Weights of a small transformer language model.
Size: 24 layers, width 192, MLP 768 GELU, vocabulary 6620, 12M parameters.
Training: a variant of Muon for these matrices, 289M tokens.
MLP neurons of a small language model. Each row is named by its layer, matrix (up: input weights; down: output weights) and neuron, and shows model dimensions 0-191. Each number is 500 + 50 x the weight over its row's rms, rounded and kept within 0 to 999. Numbers have three digits each.
Before each neuron's rows, "fires after" lists the tokens most often just before its 100 highest values on Wikipedia text that the model never trained on; "fires in" lists the words (lower case) most often at its 100 highest values on Wikipedia text that the model never trained on.

fires after: ".", " |", ":"
fires in: "it", "gold"
L3.up311:502476504467468479568446551458493552566379495509500517479471481561482506502503500482487470429523517455469469508476442487567521447453381527490532473539488476608465460491506536402394518498417478488489531584506550517464514609488546476521571560488489399536495466495510413312501505464559519413471511490531484478525476519526464453467534506579491452455447401421536536571477464502537498514419446470495540508573425513404407643436517458531579560501438481501496495528520466562446502430391495552534597566533541533491515485543508617479497479510442522556460427490625474553463561495541431486
L3.down311:504425547453442483561419496522541631575475564452480526509463465505479507520472436481518482542489540583530506459555488545518480490534520540423374499546460561480433459436566484451521484511487589432470636500557510467445530515481492615498502370534445566477378505500467448513580491356439462462507560544420581497543521410510518510513486519477531464533510501499544538436514471523502538465536529521481525455456586430560519514514492535569426530446521409409499502466511527457550520564432494568532493539498436505517548527599536515493551447526479517412517588479533561496354516446590487424

fires after: ".", " Wat", " K", ".\n\n", " his", " H"
fires in: "she", "as", "watkins", "kashipur", "father", "dallas"
L4.up666:491442455436532452501500573387446535500543478369476560485496481579481482491576487528538491524491569451505565524485514538528536513455434509509398468555473468555463592518466532449534569560464469569643428549446535478491492491446495494448524416570502561509464504566496562412421415523485526452455492451501450478480465488518532482507542517459541482555666600455489544488454428436500485403513518483526535530482488548536522494492593508517436468431558558453516377474512532515400455469455543648540470526482518641471452509572421480494507509523511489444427538516480469511579503451528473572
L4.down666:499549420628603450471537532550508514443504460551556506494523531616538498470513454433481551511444494648473520498485457462496361466495564482576456549516511446521463465558451507533467510522397506482580539557576470460487436611460451573539487538484437540550502466462464491429549537536590572545484545471427476403471436521521473499527508430446429373492526515507507466495529502522454551590523486532434541341502511432426474503581521523487487447619441574512493479529476459586510551490538546516466471504517466501545516488556495562518426470498453421484514508450428485593430522531453491477

fires after: " ", ",", " |"
fires in: "0", "of", "such", "and", "with", "making"
L8.up169:508517461390470469486478472359517494510473508524457440441536478532495542588480514412449517410517471492520518485613443469439539550525514587493479419484490564551509495420497484572589488652544493436570582502569441462476459520499544567431441520509493459542417542485518505453503437586457555365520468496516508519430458505512439545547492490563497457482502497571575583647530438517494486458477572483500488456538420488493499553480486510540513529508491478554468540508570544461505520614456545497574564461425449499481513524562493374548468478450385417525503486457529515469485462483432608504
L8.down169:543482408526523566461440567546473520557496547463385517432481523542413496475478475426515469502585568463494565548511538516462402583471576490520443474567527533491524476470569503530472447491520577544457568503586468388506565461445480503577536458492496481473444542508531467537457540492495381431562538586515577435501440435494544529452467523553480425380610498427516520552519497464435492439579493515547525396475449540491507513533560533518504534434449604470452428480556434549542495438480523623493480486520399605482415577494510481463424528489476588487479602506525500522472463515444475490

fires after: " the", " Al", " n", " Z", " E"
fires in: "same", "none", "zone", "eighth", "alaska"
L5.up211:466438532549504457576511458454518486490487486649499436446526426550471434535464521535517448471417447508436465391465537478441446522514504519503490549526520489414486539536479627470507480488442554417522488545464446549447512477587489507449562528485480469565506488555431557421451438526504501433427525503614532386587443557443518446477497446456507567491485544552537564543401430511487505577613509493483498500490589491441546441520552409567526503447630478494449478508419489540520449532512432481534569495555513499472525473500459514456497449462576484564600492536542514562591460632557529533
L5.down211:535549523476523433476444434435552447508474459440471536497509577412486458536498533520426475468438578508557559536468417571505544599520534466433519519518457479589411563556513471438486511526468602484540643511501431443503531489541534459432456630525476448515502470532435509487541489546468560573458429497562496435486495454511440520539553462517478609583572477399377503509538487504507506510467440416535447526508487486414433569524448570395506555509586546493420498537460586463599443464438500538465376494512468494613479521519499496517414532528528440504459515491546472509502498490552552544

fires after: " United", "L", "ar", "al", " A", " the"
fires in: "states", "mlb", "action"
L4.up444:485462501493499484613453519506520503339475449612645533491488471494539486511486544564499452460418477500521538484495526582532463517552503489438464385461499555469549546532535399519473442381493483469386427540518493590477497433447565505490529550510526449541580576507478407580453462538459354506617536556503506522540517479415562507524413552531486531497466502612522494599517552416451425443474469518493494494565428486491511533513529520589467493531488554484484530522536511489543468411506480564510414554516436537452515523532491521461493492444545485516500598542436524508535559444472561569
L4.down444:448520451447547520527518404454473526367525439465543497471340515552483493548490495547544451483574457528486445505525522530463494500564569638494499468565476415534524497445494397501568409434535490523479544499483451512511511390423542495550436488536501541537410505536469468510530421443442473520511565511459637506554454527519504463554520514570456592524459615402491482508546527481553500427565478426457542414474464429510490531486541459490447550483501540501516567565536534528466509486541502549553413551581541440551478504432531556461629528603427508523508460491506506575463408500530530467

fires after: ".\n\n", " Tra", "==\n", "er", "===\n"
fires in: "in", "out", "trail"
L4.up308:557558413386492523500486471455510405534561427516526491517531506525509499486541584453489520534527673438602472547458498436480576459532403518544509548498467495499505578460473486594422511459480430464537460424547431521431602516461549508547542491480540467478491614419553479479465486475485489492439434540493465480515477487473442472497428527581526557533585407479489411541495535537609612473568525563540515448499529478508498429516535488520313534515428575498467504494553500510515564570499468520499554540462587482440476460507455490520559459551470536465503466533356466529505520467512473451
L4.down308:543485506531490528446522552437499488587530438499447381563564480420478503493491513473465497484496573546513517545525440557596520516513441552440567454409533496512471569528421440646476525578498503435504470432605491440481450466479428443555512547448540513566514487459541548574516553430608499551500575451570585504492418517467500503503486544458429476481468457518356510366544495457509538437533503483426471435546430433496428509508541536460488501522590428463580505573469455527429517446524566553553431439494509574472465475508597479479603475533550525502444513459474558488523546495587482507

fires after: ".", ",", " Out", "n", "H"
fires in: "his", "in", "her", "outstanding", "maynard", "about"
L11.up420:543516469573553454484464491562483567537499546508515447491550541610548607509441491501520497492396526548442493489463491527432480519477486507427560516410624434464459487506441512485492522504466561575382492514608557502465437500482554507451468521497515470417454462506495505414508498648545503507601459528423404619374534482488490490486570543555396400486570473496561534523556510514427540511513565573454507475524552507544441492432580482500542483547554508456482465556460575482528548494609500458522489549513542569495445516487448415551533511483451477469443530406539505468477516417538594446
L11.down420:492532519475602555519495450520400533558563398600604490478513463495556549557485523548481488500478581512500419555483579461431491518564468452465504604459437465432533525493395537541545540480492455539491504504433420572534508510503433588407449459525572504442564500474411471451480523504525516529418455470536521497550463443519429564468409522449424456477526520465437560484529456577428540495598554504458565458516499505486526494455555591487526416475424458442520457523404460508471591427542585481456507445567521483541474512483561492522578517475409520483516585509602376455500494486571533535

fires after: "0"
fires in: "2021", "2020", "2022", "2023", "2024", "2025"
L15.up150:503524421424454443520524529427421524453505417497487458521513506451574545472546491549538543489474540488578474552508496537512433497548486548489533494474539476563530610607505544504507538499471509460474574510432529514534545527514520483518471475579499458467449500508407465520525458496401449493497463397425404512563519502469588439572524533565561558454550600527472435556527550432490507425431506423498489515489374575496468568582440625502448425509418493514425421481548513498424599589448516599498469468557543480500549664488521541524481493550534525518494552448431471463434561483512538430
L15.down150:455562429545461429491452389533601646467516512381510482533510533478558565457503554564500554577516458346466553557481486532596471467569519467604510461444527534497467490518438512589455498594418482453501463469436533557510481514466494539420465468546483483611466504492486486396450517546485509489454559476419528464456587462504510555484500595496462453456561437503485589432421481556466518506548544586478472543450416456462457463605533483517453518521514545522436527469516486496514443454513502420455469490520458520478548546543579446525578554519466535491498517489618487517385496510546487448

fires after: ".", "H", " H", " St", ","
fires in: "he", "his", "stuart"
L8.up374:461500503504497414467482561447530505523547480528527519530535568480578509458500449447563496492484558450519525469479390470465517407490518429495471503458558529530469477451514520487667491475506349415428569638518509521568493452502467529462411495582545516505472572456598541497560510418567572504446442588557514595393509539525587456515532542470476487428512501526452495487604456387461441458508462576495512508496513490488482535404529471514469482478416534472508503503490558397427505584445530531565486381538513615547521466500483575556512457566545468542488489460494462519484464518497572546
L8.down374:519507447477531524451487566495562525441475473550503548543471501533474588433433534495474478359522400540452552528474572570567473473373498457563568460552562490567430441529544531458563453404498395585511589516493484488494536510485572507476586501512437485495499500502436494435439559496461470533553481480565495573519475434473470496582561515629558463485544525530508553550521488460479523413464479511447467514489525524595460633449492504466568477425518529556424537512481317480477513553553499458478441494520495536469464455535425538439486464537544462514439557402500496488554397529519571490

fires after: " United", "0", "iti", "om"
fires in: "states", "m"
L6.up328:548487531581373551560519478484461526462419415477620486514605490547404495494476443550431406558461622448537449484491609426578451524428418519559468513510536582444481414432559520484503425554467475538495636517484459575547527600519439457483430510493519495528483532531568527497453483439548459439541513519501485407507506423470496462466506462441411563460471460576540491542471533460523462478555467549513534446465464445506457551446576479537502538520555526471442504517547621526531481538471438517571472492514457521562449529554449420510434504450517454522537471456537531461480396500416477529
L6.down328:458550498492474517571441511573501435466476478427510614475522501559484455522538515451543430611403545488528514483541561494486459543507479530404516472499546389522523396411526361564527500445538433551466507485505425505506523534475498428463478513462580451476508502498521499542409483546394559472515448508470597547506507543537578538521537523539528425537514375483491488499560436440517441452476488499568448454469501536580507483469560562420484556480430545543364572512543520576531510469486505412522519344586393548456481489546530562490483578476562458518566532478512496504489517556558544462

fires after: ".", ".\n\n"
fires in: "he", "his", "it", "its"
L4.up767:448466494412553450480404474434477513526541512428490536471503462618552511529505538487562508487368500467427402438469515418439431524482456438496499411494533462500542457474412369495557462492474489466522607500521446647541532533432543466524476504514440528574479510473497537489535545513465493404526531529541507500458420469598516442460550605542488502410563484429515562572508560433489463465583502490484626484440567470508547537470552470500419540532466452472567427473476500550475485641517464587535545529419442471452508469494536534497545463516505551578478518522544468566478514424477542525
L4.down767:511421578383488420521473618485503477533625545468496469478501541520564541470514469488474504521441561574485554549471522434554447485540534409467587521539478505428503481550497426527423502477534472470436497519508420489515500589568518585453528371490454574467485498531516499432467544601562489452478536573478520543465549373451518464509488536415480345509507520464469440470547507518566601471495513527549519554468506394437510537503551473493503386538501525431499518482497458411517561450507510424536582473520543494594587581511451501460471515497516444450545475493530561511471551467539402585

fires after: " has", " had", " Ba", " is", " have", " it"
fires in: "been", "was", "bailey", "now"
L8.up203:508494479575568439609516473497410524468495493520552538431574464497497482472445549567533591481546520500478379455566518501459446486518426521602526497491510467603487482559515495472438467578537517527499525472462403496491530526593534601500423628425539461583497481465524395444497483482538549600457472438375466486524506607479479445549529442458528562497494402570536504532445556527549472472531474475439546575441533556491396470501408496412510531462528505518530511535450521491569394510476552511484493431493433479459519448464546524436534460412554501539565465497542515555484498409407549469
L8.down203:452555542471478506476565455451618500463508524570512494506445534555532532498503520541489517510452498580438493538521497427514532549446551434441519536528489497521470547477389464487601524519471468467428473439451571538461533322465539505523491476529589578536469518457494542464566481401526545548448511513572464510481495486408471573448494495570470537525535538516496383551426472445530579380466508493416477568491556479564633452456416531579455525591510543514526491434508497485509423460452449476526429532584581497594490487443528545540485572466450558495434407418508599474532513495489460550

fires after: " (", "-", "0", " rep", " gen", " |"
fires in: "born", "km", "length", "represents", "genres"
L5.up187:460425522477510512468435519624478496556550449435449579564547650472555518455539500450555509497478583554514504515510522519465507521476450497569608464386366480612482557432420564470462478404507499559572438541492484565579581506466478456438507485513546465553541510515495463492465516522456544527454444424479434555536506517489507487562579458451578468556577475405508515436482524440469518495515600476480498484522517554549557510469465396456471500589411504469459601452433548509534483601500452541578510464514510473449466460477470469488426437550550439507494530514533574504518512456437504610
L5.down187:480470512449425528497432465539490447548508398530503431525468475487537576466592390499519463413466510457413490473470458502460432482454390471510526517491473501519433538523505534556518493559575511514543457548527498438448585477536370496557427412546543552551560466521482487516380508546540490580483577503489473487475449498531395472427573526536585457423524524494519483606511531453550601576465504534490503525539503510467618428455522575549488549597513566542451561526465451459527514418495495490536526437513575416464522504535510418538526531423508373463467575488513512418523541567514600470

fires after: " the", ",", " S", "S", "|", " of"
fires in: "united", "age"
L3.up210:501544539556450453518507375472471466561562479486463553423485561621487581561495475595505490438355483559481583489595586505357533510548525516525458484557647488502546542450509481407524500497459470492390497573471472537532479427411493450488532482523558471562489524526538488516515469476448458417475511611489508497422471621458555519583478460528480450567465606463584479518505460437436571511513567498528543508539512380474555547458513496565495530497500512540420457504486505567473445425494474560561485508457505528491518496525501477565469410539528502447491416437513495527557527469543519526
L3.down210:417419500477498577440564486469520549590479506475440506473495521574400513480474575396506451396485422553566482538609491498513372500508544478495550551544496408558533535551457537496533500544469475401490452411417456516543474534521490483513539514491517570538471491549435547478460552523503469493439509484534482537468475581528524536484420547539525556488436622480549496472519399489501565469450465632478600578532451602547439424587403389510464501483517522406486518409487474521494492510519516502529493469419525508537567500511548545520386441515574506522480526439429454485560577507504515554

fires after: " ", " the"
fires in: "0", "highest", "longest", "most"
L8.up301:486511547460448466539516506451535543507556425496360478479517475441445457514449487530521497443489525536539466432532498469465529535514503502556497446500622552506521478404476482543476601476469533499423554531500527495482484490532653507455479536501496492510501600436481494511425496613533556563535472521471488440444480459557503494495474464583488445486592563473483521482549400533470515481469448454474479445537482494506601391584532569512560566528454522532521518413553529511586463493503508561494415468556500461694542471425496415560538498445406387503491451423508516465595435491412545559
L8.down301:509473440419518661496494422458450503543485455533591491531443516550479490495486546440559518454568531565536516491482539498427417573399510533505513546468558501445506387481501597520538507511475531534483446426470542478482564444520585543542493413484611457488450563459419554521491510485574489465554452480556397585552484457564612483484475511427612502486492583491470465412495443452400493479485464539526569487521465495502470406405534536559535480493456531424440521491606555553511455463580516452473441618498463529495535437428537489486480482515477558534450501474519476454567532518443547582

fires after: ".", " United", " m", " M", " loc", " sc"
fires in: "they", "at", "states", "ms", "scores"
L3.up551:470508392528522501464447542488492499481499479614410527570566631458552389505469494613515577446514483475466498477499443499536463464624447497508494530552476545473376533476550478509511521481476577516548490468408418601656495543587552604580476561548430464424444523526506477539413475481556554411543466482456442552541486450480506505493543475464555454463535517506488466559517494480490448426539438497566565445460472491505457569502491491520374498565509551513523492468441489582507407465500477530477446466538529650511521591487465495535514443481498462462445519469502484526466536448547462537
L3.down551:497465439540495528547414391465544442440475458428572573511438461535505459560560502542540499393483536435476474551506548569493426481579530538492481512471435408421494495422541481576548472536493472479437549459643517557386519508413490479419504449549493476573560564491483513554467472399507487496532613440525565468544483472508496518468438471518426577477494480443607540549516574558513438456474450476468431484519532422457460512540483457507493557467563556483500496500514512399548540501526609471488431532577600554460551478388481525527516470461509505578411502519519517501595425583502514524

fires after: ".", ",", "\n", " \""
fires in: "it"
L8.up303:544466514422560356461414463412575445465577553523459433529556494527490527463518514423447538555568557452578487588536426505529528478525532496479494513600502541552491460504461524534558417522543424418505547488545425495432536503560572549526492476453530500416449462474515536473525460528464522553510579470415373561461384533430479480482499457527508463431419499480471555502615424512495487500500414546466500535534550584535480525536540404576470548481574496463638442504554436513401466539469494505525540486526413493588550528560570475527492519502484490516473585459487493578475573501524548523
L8.down303:545488468472596556478492453471492522521448536458493556586606556563595500469532501460479489561506526533414546453568471570567554496501499464484531451590476546496474482506488502628486542445444502530481454553585508505437572405425503528397467500399537503483454549450446522447606465438479524529498495436505565425578474438460456592435489497595531572588496405504550546500479460505450436505509528451448520438414612575440517549560481471519585494478537480546487465473499509594406611401477506483539463553509471451508414500482491499403524537500531419424563529440522500493506470494471487467

fires after: ".", "\n", ")."
fires in: "he", "she", "it"
L3.up127:610503613403555360466441500439533455543562570514520473490552503477588542530415491500480503521531438384492519480481501456488531445544452539463470469482543518513497337560540666470530556540494427496482527531531495508545547534533568597503462473566388485433525562528460464458526516575470436479481481466513397524504532595539436400483545392402490489449453421489518583507491483481496499490526501530555536544532479555522495514563539491519547532535485434503481492444651500544512490494455492474564524487509512480469506491509441561479427440541556529510496479467473485486494559575423393500
L3.down127:580680443552532534491461596507542504456522449566525534527510477482527492529615488406481511506422480457436507537503408595535515441439586540501371543502443456412482502538472480571490497536531482448526595605516421499482526416559419478511541461459468492462458496438459422536452518506548502528450557514396447412538546481492495485510530477473476625529535478431397528477529510575547555397533477595518434481508491566566509499579432528478529570502541535484486486447486549511493515560405452488476496498513493492529547505478517582589523550509488516510486472478373446537494417444455486514

fires after: ".", " M", " m", " Afric", " s"
fires in: "with", "however", "after", "africell"
L4.up549:491614439489557494476437521495528569471492488464569403499540520537520638523523466429472491509486546501534474392507472341494518515555495462459539468484628557490417564361497458431482546558595467500515608538534503416522511583478434441559519576467481461517544466420493529526478516541426472519545531457497555497519492499419487436510448429468592463499522470497477595543572433515535513455402531518533516436577592491537549443528477609518457466633450467506510487523562435433475477456519512488504515502495498490494467543533525458503533456475496448478412533499531495466461591386496453476
L4.down549:498539541548512490566526469452473544563455549480455431435624447376485516493557530472495540573488543443506631449440516392504513521492452483405426489430397530543483548417496562505490510501522560462569497517486480491499491554469505583520420559497484467575569368507462492613456486546555563533510479470527394557579555568515438344486450452553457561476515514454409537441466555467515450522523548500505571462483494508576518483479563504499411437472491482531478485551463487562566569428480497517460481478478576443490552496464494564492502405492550454513471548492446595500547544527485547417

fires after: "0", "I", " (", " FI"
fires in: "2021", "2022", "2020", "2025", "fij"
L5.up411:486529445488524526483550564427482444509548500525544447477483498490474560541430503483529395533504493456494504536462547485451461569502549471443514516580576459462517531591455549522535424555457625477423493462492449548496482396562517386526498520453518557548520500538471503432474471546512491507451549441440499523585530525522494477520517482510515465459523514440498576483439531455572492588591459529559517466489426559569426445593433456470466552372565471546419519462549535469600436417523569498552520489550511523545513414465521495541463359600677489466526439468480561493532414557500489459
L5.down411:506477529465496449529523536480522534429504457433458527597554512427485493591422442571545518435498391411444501462547520482476450523527626503458516540479481472471518468425514498531439569558534590501545499475408518467526551494570454467537473576491491452453574540561596527395452551516466531532496512481509479441557489523490523492561528495526465552454618501545499492602513517520456486479443505533448533543442447499431524443604473559495460467513510399541435483479497575485411376525639447561480442507439512447495524561486571600596560534461417528407531538513540387518439511514507513476

fires after: "."
fires in: "he"
L5.up31:485519482545506389441444508437450511438456486464490512497479485508606477517621541493496489531460591521445528535514460545487493529489460463444643511445424567556498445527496497326512457573415516477458531505534456617495572545479499534525471470514456564433464565424562453402467505523527580527555489527402573506501442514433582515550549471481403527533584437533506545580490506466494515536452562449540481475567433516513531526477518503362578492471572506479536518407531488551475459479437462555511529495557494537516486507580423492492477478538526526564471546482487545597496411403445528580
L5.down31:427530561623477481498531582508508581418479387551495561541423421490583537447454492518614519477539477485424516514402499514565468523430497466467570459500442424482488472535552455463431471492480497483484501498540515445471502524457560559527524483526349530441493455470475471512557556455575486482435493552416470488424419512477507437531501512583516578484488501479519566588535488503465538480487353472515468482475529514482510547583511459547598574486535571498476540490548548434449592451508487543521623609487459444562490460412491528519478495630562474474533466485489486532409444442460560522

fires after: ".", " Tr", "ur"
fires in: "it"
L8.up17:504425455458568472515566514447406572563434584407589503504537518523573514559506562520500426484474480386502422452515433575527479531501497514512470519441515442482486477598444451450518537467422490586423499553568439562564530541424539521471475539477473536487456503520580480407511422586466522470507531526466443518527506433470587604432490474463506519521480424532552505474481472522545533533509535401664392598426521465508526489522554423477445545604522473542472507504543545483481444523590432570459536537408491466519560501427531389529489499507598486487519521515491434505527469521445471502
L8.down17:513570452537349512477435500392440525408516526518469433446494575484500483549493528438491580502490464506506515596521434479562484546571479496479533504528554548516509476518545435454504519571576482422449546490473555534522562586518499500513486554536444500446503507545558444493528470453525487462443530612469372514492465442507490457481586364483544574549474434531541408530621449512478568499404511513398419462506525501425430505525511502578471515487433404592473532481491561558472502443445549565460560557529475593509514540466578487571483457495526536515553494497538416500479585510475396439

fires after: ",", " the", " b"
fires in: "united", "new", "bacteriologist", "and", "uttarakhand"
L17.up254:458515521470492531485564398495572524464508407456543480386540541471533472410437482513509495410499474493609527556476522504537538475527516552458466430427566506571560524447403542503495594527489513524498450480553465552584513496513547448488497608525451469545507453503511504452507444506481433491408546596486479524461520424448520510521566450447547431463522498549566533516493496598578528434446598488546456449516523405515475601601444466599459497456489516506490456513445532412510537515459430538615477459473417467518517355501573531542416560485467417469453471470569542568440426466539500511
L17.down254:573511487577552409526527469432579438448515545372493575465566565538502476569454528562580475475432444515462550487503451497516490484441497567530451560531516516525495445533548497518532459443497548488536555541446427448528627496466399496504478459409420466529505524560514406491530434578516517487509494505546602458517491530508543464499517548551469575495451490526462400608446566496563530473378509497477498505549460450564568583561527460564444427504437464502494541548494502463448485595485393513550487457514529401549546420514545459538376553487449486506376562546512452549468500453458498492

fires after: "."
fires in: "he"
L4.up284:500512593408391418569404541479482529535567486530477550444460490492581529471561531444595467582488539562493507415478463501429457487506398468517454456520540598467480472528516558357554476492565471431409515515547477547506534493565543547483544457493482461533488517484526531447429420477536570566372400578476512513491438554457588409486576484490476438585530447456580521621476424423492487622496574525515506509503422505587482593473459489544508517525506537540572450503479428519449539524485476512528461537521473548539447496524460543533471414457489511471461469489563528467508498475458554545
L4.down284:519540480514485493458510487469460554491552432583488494545527546606512582470515450478473496469540429423478531454454378509561617521472509553558621454501500482507514450548566441558510461581436485430545493460485524443437579493530535521455533458488492527485507479511487508473421543465439428525412472435419609432470503528479527515504519551433603519523386513463503495548515542469470482521458443543578534405417598611551552515564491512406437475487593445485484445458529462494501584594473466425468545487491596417468530455609453542498521496560567489591451546495420449517512519460527522512

fires after: " the", " Z", " d", " was", " part", "'s"
fires in: "first", "zone", "partner"
L4.up12:542456459471515488508517486432559525496515495422492460435454485497536492519466511531619595405424495490462411426489555565467568495449568547527477472423466487548550518429560612467526518507444462467526602523468594491479451470480449524392499514441489579516494540454534570421460490487579550500610574534494513468396526461555445460494568502489408555531566528519468565599537500532464567501529637518478530511490518553529603434442454470402444539483464445567473430449553438447490507448549448571498471565521460517561454501535486447435543440485613573464553514560499491547567480505523492530
L4.down12:513613472550517550593491434439469581427543424545453474501397530499504541468450482461538480495529494582516541530428558527535630564486497518397534540485526557460513513408469542525504550362512531547516479509436550480502399465467507554523470501563490466487496531448505533514504501569511495502491510475595577588421442515465501476487461425486459492524499419519531554554633441539514444476485421517505530483479515367616559507454546495533467587483578454484547499457518541417476420513425513535552530468574482417530477470419454463435478507526522421600449587474439432480535561546517499556